From a checkpoint of a small transformer trained on Wikipedia: MLP 640 tanh GELU, 6.99M parameters.
MLP neurons of a small language model. Each row is named by its layer, matrix (up: input weights; down: output weights) and neuron, and shows model dimensions 0-159. Each number is 128 + 24 x the weight over its row's rms, rounded and kept within 0 to 255. Numbers have three digits each.
After each neuron's rows, "fires in" lists the words (lower case) most often at its 100 highest values on Wikipedia text that the model never trained on; "fires after" lists the tokens most often just before its 100 highest values on Wikipedia text that the model never trained on.

L6.up169:157143141175109172110156110079130110138096115117167102108113073146116131123121126103101164064131146139125134116134112149143126125098100130128124120137128133096134164123115127121111161162107097118115165100157147093132097128113126146131119186111172135138120135170167116144117149126101113157158147128068117134101124125126129137122136173130146165131126139178151101150165095126137118098149163101172111131117115119160112120082113141144120063134146137145111153120115092071129156155120142
L6.down169:146122150106091097143157107131148115068108166124134116106111103128098127112148100167129120136136152164113101114137121119123111138178154139179127077109104158147147124152157137117138114099168144138168068126164136117110141134097134126087137123137112140121127186119135118152150118123122150143145148107123171102181117094149131146093123136077109098116079128126141105118124130093102124164092140102159183146154150104100141129135166091125115177115111133147130104126134090121110156094118138
fires in: "of", "2", "8", "born", "9", "5"
fires after: ".", " .", " was"

L3.up582:122172201145148098130147102152148181113147093120130166114097127120145127124137157106148145114183122144121159095107144149115113175122122108104130144097127125111087128089121096123119152162132145117140089107161132114124149139158134129119138107158077113143142157136130122143128093160157125126128123125119127076163159113118135143148120133127123080136158170111122126120115108143134161121102110130167156156135123079113097116142151077163141125070140099094150085074121106149117133108134155
L3.down582:100104123158130135102140109140123124150166150077106137143126135123140131118086149092131151119127072132138134120135193169138117137153170141137129129117150147168085109118135137152097057116129115135121169093114097078096126133137160156109126101126104120111103180174150128127145120151124094099128105100110136124101112117136133069134129155126112102144142105121137122136162136129188126127125110155115123117148097140153054151168113111113098139164096129155106133164142138123157129121141146
fires in: "film", "she", "and", "to"
fires after: ",", " the", " The", "5"

L4.up177:153149155133138138107128129112104149125115145124137154093169117174118134092144088097132140151154113147098103190124113145091140116165156122139129145078099108151133169101134143151109105181138122096104123107148126104115159121189166119104110154153120223116151107094117136149094120125140077077092136169089142133155143139117123147119136136113137120148124154113159117131079110114138123149137108130137103171125153117132106122118103115112108110120105103144125119139163146119101119122108141
L4.down177:160110096161137110134112142105109141158135103168095140127098137110133121133139155106182105084137147131136141150131134155114074127087105152136126137145165153120126132118165144134113152093139144123170147129155112142117117107180163129135123128101132113087102126114125127056142088136179131118095131144083144133089079145128172121145110098151167156154122135123096165123148141131106131124144154121167108134083145099111094096127067111108141139149158149149111130129131089129156121092142145
fires in: "the", "at", "its", "a"
fires after: ".", ".\n\n", "==", "==="

L7.up255:109110111090130120073122098141118107133131151159134119090136104142146194082153150107111099155133124140179140164124139100109133052103132156133139145151140126135108129109116082122155090142186116133094107123109125116137144182112114126111129096104123141148169112128098158113142129129125098124134112161137140136077129130139106141194126159133150104153135155114158094098135124154140130132135143121148130106186147114099126081137115135117131106117178140129142113161103155105125128162153100
L7.down255:087170106121162137126147172114136096158139121107098091093192120109126115146103105149124124138117115075106142132106094115119101087186154131124123112097140124108126142126137111138113131137111155157110135135133203120117131126143129154113148127195125114110155120125125080115140115130157150150119158113119111127163129145119109125160116131180105159141121131111121134131128168122159114110160089072102108118117126159165106097065117137155172140140123144147108126131163120160166121106101127
fires in: "at", "the", "his", "age"
fires after: " in", ".", " In", " the", "In"

L5.up602:121129163116151140146124108131126170116130111167098134096161128157163130139109124103095185123121166108093148113155129137131172162124083082134121167108167130205127127114107103135137128139089104133158128115117158143108122075155103129128131165140111116116147114107127150152151101117121104125091148141111157088121115141131104131087179169126152146101131136176097123145151135146111105142141144112121173115121136101100124128147174144127102120096129116088132084108096133106114087147088131
L5.down602:077102129141077143115135115115113155133148117117148138141153169097119109080119162132150070151120103126147133127160145119107090138139144139122142131161135148129138121126172153063089082077134113144088106131096134111177140112130161106117115106082123087127152110125134099135114151173131153131145110131139123129145133137125113154096135103139123153101109123095153131076160145104111126158122138125145132113147218133091145112133140108169147121136141128181134134085150129145129117125147117
fires in: "and", "where", "so", "however"
fires after: ",", "),", " is"

L11.up151:123150137116178114174126125160087111149116138082137137142162159151125170134130126145128085172156121101145185167082129162112120118134135133117102150137120124137113134140139182133116088148150135168121054088140110103108125150127107143107144126129152152165093115085136121171100108143153128138116148164130123109119130117144121152137151156130161162154096134153117112175107114119116119120113148119127090077120140113061108165102128102079119113124118141105104128121119115098120128102138118
L11.down151:096134122168111105071104100137134138127096150159117108132151123084164101122112150136169117133126134112151085102096120152102109109137099118128142118120119065171123159128118105112142162140113123152133149098146151132136119090145143128110174138127095109115133108114114138076106130128106165153102106134083144157148167159122145215131162164120125130115135115150109117099134134101091096087154122121121119154126143124129148125144125176168123105136146118137108116143126152177188106116145143
fires in: "that", "first", "each", "this", "no", "one"
fires after: " the", ".", " in", " The", " of", " |"

L8.up536:135146142091123151130143128137099135135131161116117111175167081102133086102087190104142103116112123109138165132144147072117122133104134134113125150116126137132119107107144167122155123123120126126156135145145150102115093133160179144133117131132108125147103157128107131187125179096134115138093139124098149162121137092145162120123080125150111184120102109156068157076166135148157117131094121116164122094123115142134159121122117097101128105089143106097130157154114130090131139158112163
L8.down536:136113111158119119124131134118128138127128124112080163128083078095166119121124141142159089172153102089163131101088140116143151088150132084110134121148168088137136112134114076147133169191151127130084143173151112166136141147166151157119102134129153111111140177142115108161127109115133113113119158092104141144118106104153163128129130152146115115122127140125130127180101133104169160105111141130136173122109112131103124095123127128136082123143154105137093170128122115103105120074103144
fires in: "not", "also", "t", "never"
fires after: " did", " can", " would", " to", " may"

L3.up256:130171194119141155114147112145134138130111155055127163155142081105132176200127130135095114117120130198092118108129136104105147160135101127129107164119164141173118130070125103140120145152102117129130107138134146114119118091083150123128125107141122099113128152152103119088100154140133144138116118135124123113130118117145112162129149127165133140110168100108190133128143080115112133167097105135125139107098145096125128137172111148138115159103105156133139106107128116099156097121123131
L3.down256:108136166175150125169103088153092142146122123107127134123112116119121108169121100104152129092144123119105144111142140100143095171147120142173081154129153165163115160055130098121119140106111176166117104167139133127190154107111098145134123120136129142122123106112145102125132109162112123168136109126133089162147156153129152118084122154138098126081125113114155123152133091159100126158119124132102115101143123084110101157147141119130136078125115137155130104113100126143190107145140125
fires in: "which", "and"
fires after: ",", " of", " in"

L5.up441:151132107099128118132131129085144137114112150148138128137071124152131121129152172143171146133088123119135122147158155130147079110074108107085128145070087100125159090106106104074097127143164100101154120116140112158136099132122122169112106098154139152144162155138129109146102094179121120117119128122156145135138150124139100113165130152151117099153175119101145135122150173163107153133149150140117138136159126096146175131119075138121121094108133139084126123114127161112097159164124147
L5.down441:127169109126130094172140135131099122171075109082118140118149085111144095135146125120145115118168107058138152124127161096142135093116092124102085167183114115167104153144119143115147163124124122126114123141112117110109152142126123126123079109166109168123114094132148124103097130157142106144157147144153142094084130159129101104140170162127095146127172152117130093138141167149144131134131148119154101113125113106181121166128152141138143079133118157104118114083108131157124134111142128
fires in: "played", "won", "served", "spent", "graduated"
fires after: " he", " He", " and", " who", "-", " has"

L5.up332:114149152141140153144115124128213124121098153166115181129138142117154144110091145105120147124126170126134108088161154096159134150126126139130098136121118142098108108100096107127109124122133094120140076099116110136130109161108148157129103104132130114121097129163120176101163156155137148050126107129110148116110114116152130157134097118109167121125133098132152158109141144128123104083095129152097154118141115089126102111135140199137122145102181108099107115138134119105121182127118138
L5.down332:146076134172136105193089186110159099128114148120089135093100112125121158124115159123123117065147123134141149114133143090120135118101140111188112127149091124164115170120106121111113144130120156138120137101152143117147132163158153126150183179149125095141153153122099131101136123156118105161163119131123146119100130107146150159128073096155097110125159111108154146114113143152118142121112148135109118126138082095098125146110084086122143127120121150163144124146125136142147120104098091
fires in: "and", "addition", "time", "player", "game", "character"
fires after: " the", "1", " in", " In", "5"

L10.up83:158141156160126110118139134127074131149097125103120142174116120136120162173142152117141082130100098077139114117156171088138137135112112122151129115115138089178117139152123143123104131117142147147177126137121138088100137142149089151125130108104156115105098091102123119131136136114117118171127160097118126111090132141106100156150158191122147112147117145118131149140129158085134158134143128101120127122144164106166166070124140111130126120139139124109173142119078106073059106132113128
L10.down83:123160143142096106168139166117168093153132086144118142144128153138122123090102104123109093138134150109167118148090168115106076110133102136157120083130110172132136152146095147115125137131151161130127144127159120110113131136153142130098186140135140096124128109096136096097123173154073116165159156146099124102182121121127122138077121097136146128104122110081144135105114142108108131155086157127114112119153160078079110092162162132139154123120158138119141149097108129124111109128129161
fires in: "was", "is", "could"
fires after: " it", " he", " He", " She", " but", " It"

L8.up156:157125124114130171177171108152117149109130156135171133121116146101128157120108163109079159083145146152093098108126136100147106142104087117131093101123088165141084154123108130128116150141130146131104119120122124145141123097100115126116088165147109115149159119111150155131160125166160126088125161141087137103167146092154151125153104140131145149129141129092172133138079144139136146118161124157100136134111101067120103136136133076188123088088121148103132115152138130130150136154119116
L8.down156:137117133173126137159130153168144081102143084109121142148122146123122115127101111144162118155134105135163145107143079068146096104122131122151117104120135117163132121172101117154110081138148115123107156133130127144110112119086136135101156125117079099174180177118156127151165134150118134126158147120130144143111155143148119116077095098162148122100109113089176139127125145117090155098129092144121125137164088135097130142178096118145094155128115159123084128118160150120149148105129131
fires in: "there", "and", "song", "season", "film"
fires after: " the", " The", "The", "."

L3.up274:105126147083128128091161120157092165133093130105119144103144106123148126108132197157112134149132149145093099104123105090094122125114114098135098123064143145097110114134106155131148088160129155105105138121118126102110130145079147119141139152136140107144123170121130118164104121144126131097112113179136155139138144120097172122136112115123123169166161120123174118102114107153142149174125115114096168134093143115067123160169119184153140156137090132103163137131113115144150144122154132
L3.down274:126139103118136140122128174141156102163128069129163085060148154098135110099121155125125150109156114128121145131159124107157113142103118131135057132151122156114120132142127135143121132151152147093098097144131129119078116139110129127122144180160127091147087138194155134086109129129086119132172133124124095135147117110121178128073078150118083151097159123150158096132148127119099126149132146119147114126162128138121128173104128123114178125116144139141123087132124153141125108120116143
fires in: "team", "band", "film", "ship", "song"
fires after: " the", " The", " |", "The", "|"

L7.up621:134146133106144106170128119167122113145137113129109161149128177171154197147132141134085125143172126126103131135138086123140120133166131099137154139114137114099086121164106141110118090126163125144119139115152104113132087118121155121136123135104137115073083136094108185119127103148126118122114113147128169118122128130105136125116112161139112172115149127147167175101075116091158165093130124108080148134105142105123104138112122117176157102111101123115132087157126143085180123103135151
L7.down621:152099139111098111139110127163144111111114146147120109104134102087153121142142144130183126174136100127113089129135115087159137146110120125158126114128132109163157188138136121129110128159144164197109125180138136128079158123095082143080103142106132112161146104104148106156105094135123074176154131138094124133122165089138125132118188110116107122115129146096142132152106120110138158154136135099154112104117124135097107094128151156136134100092126131101128097138168128165122108098137115
fires in: "song", "club", "player", "series", "film", "album"
fires after: " the", " The", "The"

L7.up7:177125127078134100089171127157161131173165162090129094122158093140125157151097161098127102122124093109153127125133159121109152141119095127110113128165139069131090113121151140082179129120137144159092107116132136143116126097100113137117117112163147137131117102133117113167128081125164121177150143149128158116124149137162131127146138163175114095104153130149117117122113074142134124072086175132135125102142136114109122146141158085131103117153117136140109120141094123114152098143122123
L7.down7:126163140124174125161151071107131148158131145143094114111154131175135096124144075103164141103132138171090111160082130148097104135173137113105151129140145119120168138131155153150125134079094122124141140145147109115132093143147122114143141160142090118135124139136138137122090173130133118100089136095102106136134138108104128104113143093178090147125098124132113127106143121114102118134192151148061152152102145146162127134132153082126121143141096149178114134146128104112093121114154107
fires in: "but", "and", "that", "however"
fires after: ",", " noted", " but", ";"

L11.up223:121144130138135101107088165155143143108136106151162155106158154100122131114130131131107140143154114134120111160103124125149125138151117148119110146104152105151125177131132098135120124160146127166120149150084141084105146079119114102159155088121110120110204147148121145104102159177130108149097084160121150152118153091106094140123161110131141080098101178130097134142154109086163082119089103114090134092125154133140148120074120167140129115127135148141148118159150128103132107139146118
L11.down223:134120131107109135144110089158104126128147159140080098178119113140131104140124135117119125110132100120140114078139077097189159119158160102107156109166105125126108087120105141134151137130107117125144140105155101139198143127148097163138111143121130132090084107163148152167146107162170133115120172146141126098136100139115101137140094147125143132141146109121101129119132142140163140127175109096138140102161102153121121158139130069095112130112160121113100161100148120096108170148127080
fires in: "an", "a", "american", "of", "former"
fires after: " was", " is", " an", " a", ",", " "

L6.up23:161121100135122103136091114151159142099126149113116172097139151158156161172111162135107110161145092110162123080065112107178088143150138124134135145101115133114147155146117131101139131168099116138125119126125126093121140144132123107171116143139109116169186115114154182117105128150089111099125129109152147123080060119107136131147103130129158107098146140126110169090127121117163183157118127119126160097107139119106127140110136156128125138115110177096111107098147128131122129120106155
L6.down23:132137140160144169166115114170111119162168140115119158173117131128124111125105094106125170120158150124108102166073124100108113115134130120086094139130168159138124125122147128096118129143156152116164133104134129106122107145112116110072106112127147138129077147117124133152179174159114125152141152153103195076133132168098122111117125141157083136117113107153122151123105135131107142134120097162112141169137111103148092148165125109107167114118107084076122135123127159147140128101142102
fires in: "song", "film", "building", "series", "978", "first"
fires after: " the", " The", "The", " "

L8.up354:168136150109132079148103103159108086124131158137091135155138129136162141127108114150137142135122126136129154092138136122128127150121138106145135142144117133165091140127136130136106114137084164126144118138105106139127134122111121130134108149124145164103164098104139112137082101120147132151131151141119166100155092110159153179155143098133099184078135116188161154105117104141107136150092144161065141123141129093152102095106118112124084145127123156125150095132033150100113111137124142
L8.down354:088120142189144145143163133157096161141123120133142125160122099093126102126169153136130122126144084139094134166153139120132115107148118086143125158148152111130114136137119119156135099154097089147116145115152135115154150130156126132105120130175092084161138141111105115164130089136121129155183084136110100112104138138122113107083144117164133103117141096126106083120140121117109151155180130162117150114144123122115154146186129099112123104121119114180074146103194107104110126132139092
fires in: "but", "and", "it", "swing", "which"
fires after: ",", " |", "°"

L4.up506:142130150116108106115146113120147163124156128117131119148111119146147132143129128114132148163137143136139126137139140163182093177144134126118144118094097118101132122105099144106115120122124131111149139118138115129126117133140150140120114106163084174153172095132141109160134106120175137146062117102099149103156150107112121111118126141167107132129118173100113135103098115129161154106125069156163137116185134121131107161104086084208107136131156103055131128109160139098101144144095122
L4.down506:096125137120155130057108177132117107141133135106110125100117144128147101143125122104131126115180093117156126142124174135122096113114104109142098103087138122137137152134142154127091159167174102141090136080114133167099108135122160134145135147144140112139146146122112118162099151165132142110133105099103138121137147114118137153163129130154182130099107101097134131112175139099120139151097176168167111117164141101135130155170074123135123117084112178093119105108157121123131113131118179
fires in: "she", "also", "was", "is"
fires after: ",", " and", " He", " he"

L3.up353:110164157140133116176169104152161167123154154111127122151143113141119088158125107116093141102108148129136141110152149171121171106144069134084140136102117158111135101131155129133150138122101116104140155114116117120145130137153133137151080095158111150095114131095115132148087124127110146145085116116127128138146126129134122138102151157121115121088088123188166154116121111111126137090110163124089135102139105074101121135118136162148140133142160179096130096089140090080158108119177149
L3.down353:145179092162123157117170130147158147155146132055111097201123133160108106096140125120094117173124107135104176129178137119116146126149103124091127099122150150142158105138129150142132171120163104100133134126114165120109139113091117148167120116116127126112138118105115139119115133143157141131130137122103105118143136122107107156129155094175133145088115114159143081084114104153117118108190093118106135115142140136157103134121148154101093098121089150167110111095123157136132120128130092
fires in: "but", "however", "though"
fires after: ",", ".", ";"

L7.up612:131152108112144168117165142138134152161155151068147145149165124087121145123134131092170107086127119111176117125131148118166102112145147154102095147152097082104124141125107135108106121163087149129125122114119158142106137144119130142122138123135126136134130127114172104144145141187181127105119129109113139105075113119147158102116141129136156127097116158097088120111131134163156126122098134160149136060143166105153142073107113095077094113144141138111154116172104133121131153104127152
L7.down612:112140130124147143083174109185133107159156117103122160101078121108089130127099108160121126109153099143116090122133115107147125180146153130131121105128152106144125149114071083140140141099090132129138130152165098128135144130095099143085105152117129130068125130098136130119137149140118127153148085152126125153143150142138194169090160118153130103101127114132118110176134128132152141140120138138148181108141121111107113116178080123131160122086139142102165115124158110165126124117106157
fires in: "she", "he", "who"
fires after: ",", ".", " where", " which"

L7.up16:099140106159121080111140105145161151174124121136150114145130125132129162152118120143115137110148123125101126108138170090139127123152112127079092097132086131117090145146129112102101126128109113138100163125149142176115184154133103161119137116186155146115118169128179141142142137148118158121140108139139130115107118133135158110107170122126139099081150181087100127118121121140126114094140113148112172119129130111108079073111121153157132150156153123080118117126168122119165109176083108
L7.down16:152094130143121131144083112102150130121145087153054142156136117125139152151103113148136124138150136118144133152136124134095092146114128116160117150140148130107161163161124058137115168160111121120156168125101123122146135144101117146102147148075152148130066134137103110140158109109165147106136092089109159112064127132123141130124106148172127136141133096139157068125163139164137145162149133137115115115136113096125131139138123097131109078130129171137122117132095093135137176088120126
fires in: "his", "of", "her", "a", "to"
fires after: " and", " as", " As", "As", " until"

L5.up150:124134108093102134130105139126119109126117117107099139108137153107150159105139139135137120117123149134155195122105133137143157107090102116126138118127108089138104176132157164119138119119071152116133093127115159165131124130099141104133122171108071171094166138096125178194114156141093099140162118101154125117075113113128098139167156144144144131145179118164107172128141145117122104173121138161107134116112137092109115104120143093152119130145136158121126104154136135103103139144076156
L5.down150:164140092120123133117084147086146125160178114141111180126130122144141130143131150136167110169118134107074189099122113116158144124129160131152105120150124105093157127147152153124154111106122100126124117083142121130127089130080129077145064143096091114118105116136118133136171119147129123152096143120159121130104114147120120141114159122133100148089121146147101125130106153151113134162145142184168102085121151144127121129129142147131151142112099145102138122079142120137161084128065145
fires in: "first", "same", "designed", "no", "d"
fires after: " the", " The", "K", "The", "|", " |"

L4.up221:100132126159125148108193165156117138118155126097153117156090126122156110149177127113113121097131139097101184087125083085138144114167134114163119117106160201135126132130132105147107133154145130119150141130081149127141144149145118115085109155109135105097122103123102197087093138146109136107106115138097113112148150118097132170110156159100160125123178139149171107138126135121131104119137117119119153094119133115149087119139143095136123101151128101099121125153139101120134135168097115
L4.down221:148152083172132114145100131141103086125119110171093159163151136152094075134137110094128145118131121091144165134123124131103140140101114126154120150098111129145124143092156130116148156114104125132113088148113117146119106170145130143147155136134117158124080119102090111120127149115126161209092144099126159108142124149145136129131113139132136112150103165120116181097115135110119102118117160137132130142145091129115131128112174137163170096167155087108173114117093111128109112131191087
fires in: "is", "was", "died"
fires after: " he", " who", " she", " it", " what"

L7.up488:105188129134124149121128088150097119169140091144163102126141114128109129116146125183102151097152137092143093082152136084143125109092081160111129109163143145133129119159107144127138150119143124156101115137067115102132152137142140115126112113134139110151091160131113157102134162089145106119127146137128140130123127149121129156144171120144185098110092133094147127148172068135099117119171123172111138130140128088160083127164141125118119106120143117148117147102144128070128096144154140
L7.down488:143109163119166106120088131127126129139082091097167108141142093139172158106138119129131102088092103085096138167101137133140094109160138132164153118132143120139092160162140125125144118149136111127178167129124123123165128116137120116159073129156132155100144128128124130132112129156146148107155124072112105160079123109137087106143129095130104151133120120118115138154142171173100161124165107075123132101168093142076115130144124140144126122147142140138143119129127132147157153066095148
fires in: "well", "the", "of", "a", "part", "in"
fires after: " as", " As", "As", " At"

L8.up598:126130088111180121177094112158111133165155145104117152136147149154152160167104153151118118129154113152134165130141109110147142113145130154126128106122127087119105080146158136155089119139120158118111116119104110125119118155110132085121076097134157090124136102104131171134113102092169120087133150161118151125108078087097162167159131099101136165138123126145147126125131106107153108107148116130083123104095104134093132143142129191148147128078122125098146124147113162123128134168119162
L8.down598:172109151115138150122133149163118095132100115157093112125107131119107114126132174138127123166138083118149129106122131114162126125097155125148114093114111119147144165109099147115109167088113075151089142167131126120114128109115098143103186165132122122165137130134140095118147078124106154212130144127119136121161180130134112160128129134130081153153127132116160118099123149150094183121136102142170120166137144067135135097153112105118119061125140118114125136128118115149118142127118132
fires in: "early", "same", "following", "latter", "its", "film"
fires after: " the", " The", "The"

L8.up356:142150135128105106118127104134117083103151085123112120139141103117135155138125142128132122172157153125098150130166141091093102145061111160120124123117104121122077120128118088141170100147120080088126139122110105128142115143089119175123086133106143123174121176097129115156119154130116150114134126136150133148102090102159170173142159169139175174146118145153134138070122108126181129114129102101130128090138127126124092120113150171124129128095119133133125137144123132116147162138128190
L8.down356:148147129109115139148138128095137106137115143151085141115091073110136126157127123139145188136125128139136141110094147105089116128154138097123114114131147153172121159129085098136118124130149123175097125144149116109140096091099089112101100116096122152137129136149118123100147154107126149159173163147141124107087116117148106136212150142144144157171158173130135142138114107144131154085132107120151163150092074139102107105089150129111094132104111124107142168151098117159136088132114121
fires in: "the", "also", "this", "an", "not"
fires after: " at", " At", " the", " may"

L7.up304:136158148134112100136136077097126132196156168119106083149110110160116099111121101114114165092122164122147130093153127141109126104142124124113134142145099173100149109084098173109086125118139137116132126121128108171152145143101128152138095157173125144136161109117089144118102115130130157115108139141140164112136119137151151149151099151185158161121075110125106131176100082138091116088111111133082131147146126144139143129111141103165133143117128134120128119105146191110101129102148131
L7.down304:157133149124120119161107155090137132147159189118123135139099118172131149130101072113143128115201076128166081141113117163107173100135147169135137175130146153128158121120121110121110135144109109112130096108123133104126099107110150107122117141124130138112128139125139135134091155148143097090125122135149110108081096142173131129097154127111091083100114136137165087164129146117082118134136110136120137137109106157149147165155139129131126140084131138141137161124118167148105143068166101
fires in: "while", "but", "despite", "though", "although", "as"
fires after: ",", ".", ".\n\n"

L7.up602:144154119142153105141173105126105141110146149125135164145175129128150125148096124132106099170158164108126134113165176118108132133127081100118124125098160112143136149127125134134102144132093141147123104084108140118105126154145139087127114150120100127134111113080161097140127120128136149179140093151116163113142125146113119176098119132120122092143129179158124160089140135145159115114153130137105148052145148076102130147119132100113093125097150144091115106102120147102166116121082186
L7.down602:124117111131130134115097129141127112141149131098127107132079163131120144115102131113149133159142129132143128131163142131143084144139193126135126089163154165129116112168117119111094149105123117157111114131108088098154119118088141159081119111172136087116160100116117139078112152140115095151162124130123130144134114165105122126082139130130115140118140077154147141111119150094140153183181159155133128130220155115094171113129106122117125110104167117166130075119109132132129135107115128
fires in: "which", "he", "when", "however", "but", "later"
fires after: ",", ".", " but", ";", " The"

L5.up538:147163154088115122124115125083135117116129207115093126166120114146119140062125089104096146177158161143133121119143146119148140118101098089113122138140138104164114140136097130137077114127113140084114103150122112170149139134181156179150123117125124152137137142143120166124124101076121119136139130146148135108116149141142129135126184131120161093121115145148111110146112113114155087081122129111118118169150171097115103129119156079096101158123117130145153098127122142088104130116152127
L5.down538:150155058097125120104122115093163136112133183105114145154108155123156155111135116142138116112128118168103098076128144108135152117130165138143137147137127079130189088119130110144115125095138161077137147099120106098116154136132163153086172109136113165103154120126130131154119121108132121154159166114152110139123122093127110144080154083133125148127097103123136154110101112103080150123114132149106123147134133155158157148141120127094106177137136141168142076150137164107123122128096152
fires in: "with", "has", "s", "while"
fires after: ","

L6.up230:102143142137139136116138128133137148115107122146146111083163129189111151153144113103127136154121147156180098137136146103156119119145095132100089163132105127111120084124129128100107135110157118125129144095120143105113128156078090133146147124151137138119124141093102112116120115137136157110079142179135110123120109167114115149156147110152149122150160171064125117097160144173172137071163127098130101104135123095101154121177124132132120097107142094077153137088144137096136175129123102
L6.down230:127145163171162133152126125123165098110143137152144078106134124158129135127109115117121122121085171071103167098139138127170134150111143132094079133104101150129127199112164118126073141139115132133103105124128120120143118161075109113137120128135102130186098136118147111118137103134108113170149090125141126104110090127148164114133126142138109108134104126114129138100124149135120155120125143129122123090124136125200143109112093173122129118113183143073116124119127132155106193137129155
fires in: "in", "he", "his", "being", "was"
fires after: ".", ",", " He"

L10.up287:164134132152171151103129107132130137112096118134130104090111127110140148175118102117101135091143132120156109157115179115104047142114099137095140123106105110124101160128162088099122165116146118127085148197104099140129161090125102123142087138105175152127118173157134136122135120156117140151125111119121121137103140113102134142135097151144136122070133141141143149128114133126147126178140103150143129098130152101127121117102115102175110160130111161101137155136155142147185088112100111
L10.down287:137097138139134100116132139104080109129146122112139156173109135169103099109122118114129130078196173140102128080111115127116170139101139123120169114168115126142115103136076108110114142085123119127182130105099174137140140128131116165124143140132135167115118138155116126110098133162076153117116132159154157098165126144151107142142122120144144108066116114131175089104100145122156133128117140131148144108087092129107158155127104116139130165120133132144129118120157173129120154148164073
fires in: "an", "and", "or"
fires after: ",", " is", " and", " by", " was", " as"

L5.up163:143179165119143086119182077112088126117114120149109162089131171140146150159141128101128151102119137101096146141142151129116176171112099116146142165140131103142106131114168136103146117169129142151124135127101107163131133141116135121121087139132105149150120084122111156136115141151148087127097116151145168105141083126160086162130134091085136119140107122114166128135106115110171102116144123106110119113121147075123084152157131108154109129115126147156166121095132130119144055142113126
L5.down163:126130116142108164146098146123095121148131151128087150136137130113138146099114167144130119127147163131124113162152153164128092106132150075126101144117156157187123153098128142097117143160110137189132075150142105082106138117092120113137120130124123123131139138096113121169121097136163116120126100103144114139150164144134101131124111132144154107132101091127099136137122094131097098126117100166101081112133114109143187196090165107176106153106089091140128145157127141113117132173120129
fires in: "where", "which", "when"
fires after: ","

L3.up204:121132118127118160148098147144112119130105135152147151153148124107143119124169126149099150166122128123102152099160142107101137117124101125142186126101117126131141131103155096143116128108091091131165110124106135109127095125149124134112158147142136120119148095116073144160094171116183149073120114150123119139159123135173118186158140135121116105154108167094125161162109123116100128071121140142107096111118124119128057151168106147127100136180150155145100155119124117112099092172101116
L3.down204:101121119117143139133128132103142158221115139161118091134121134104101113131111094119153068151137099133130119143082142133151139098158159176091133100135144117131145122135155165140138127094101114127125124135107105119111094126120144139185132124146103158087144130129113112122121129109173172129115130154125125121146143124081107179159118187095104123126125155120134100118143160139103111120148111120111120119142093124166080096101144141159126112133125111179103119109116105191159130105150102
fires in: "the"
fires after: ".", " \"", ".\n\n", " (", " |"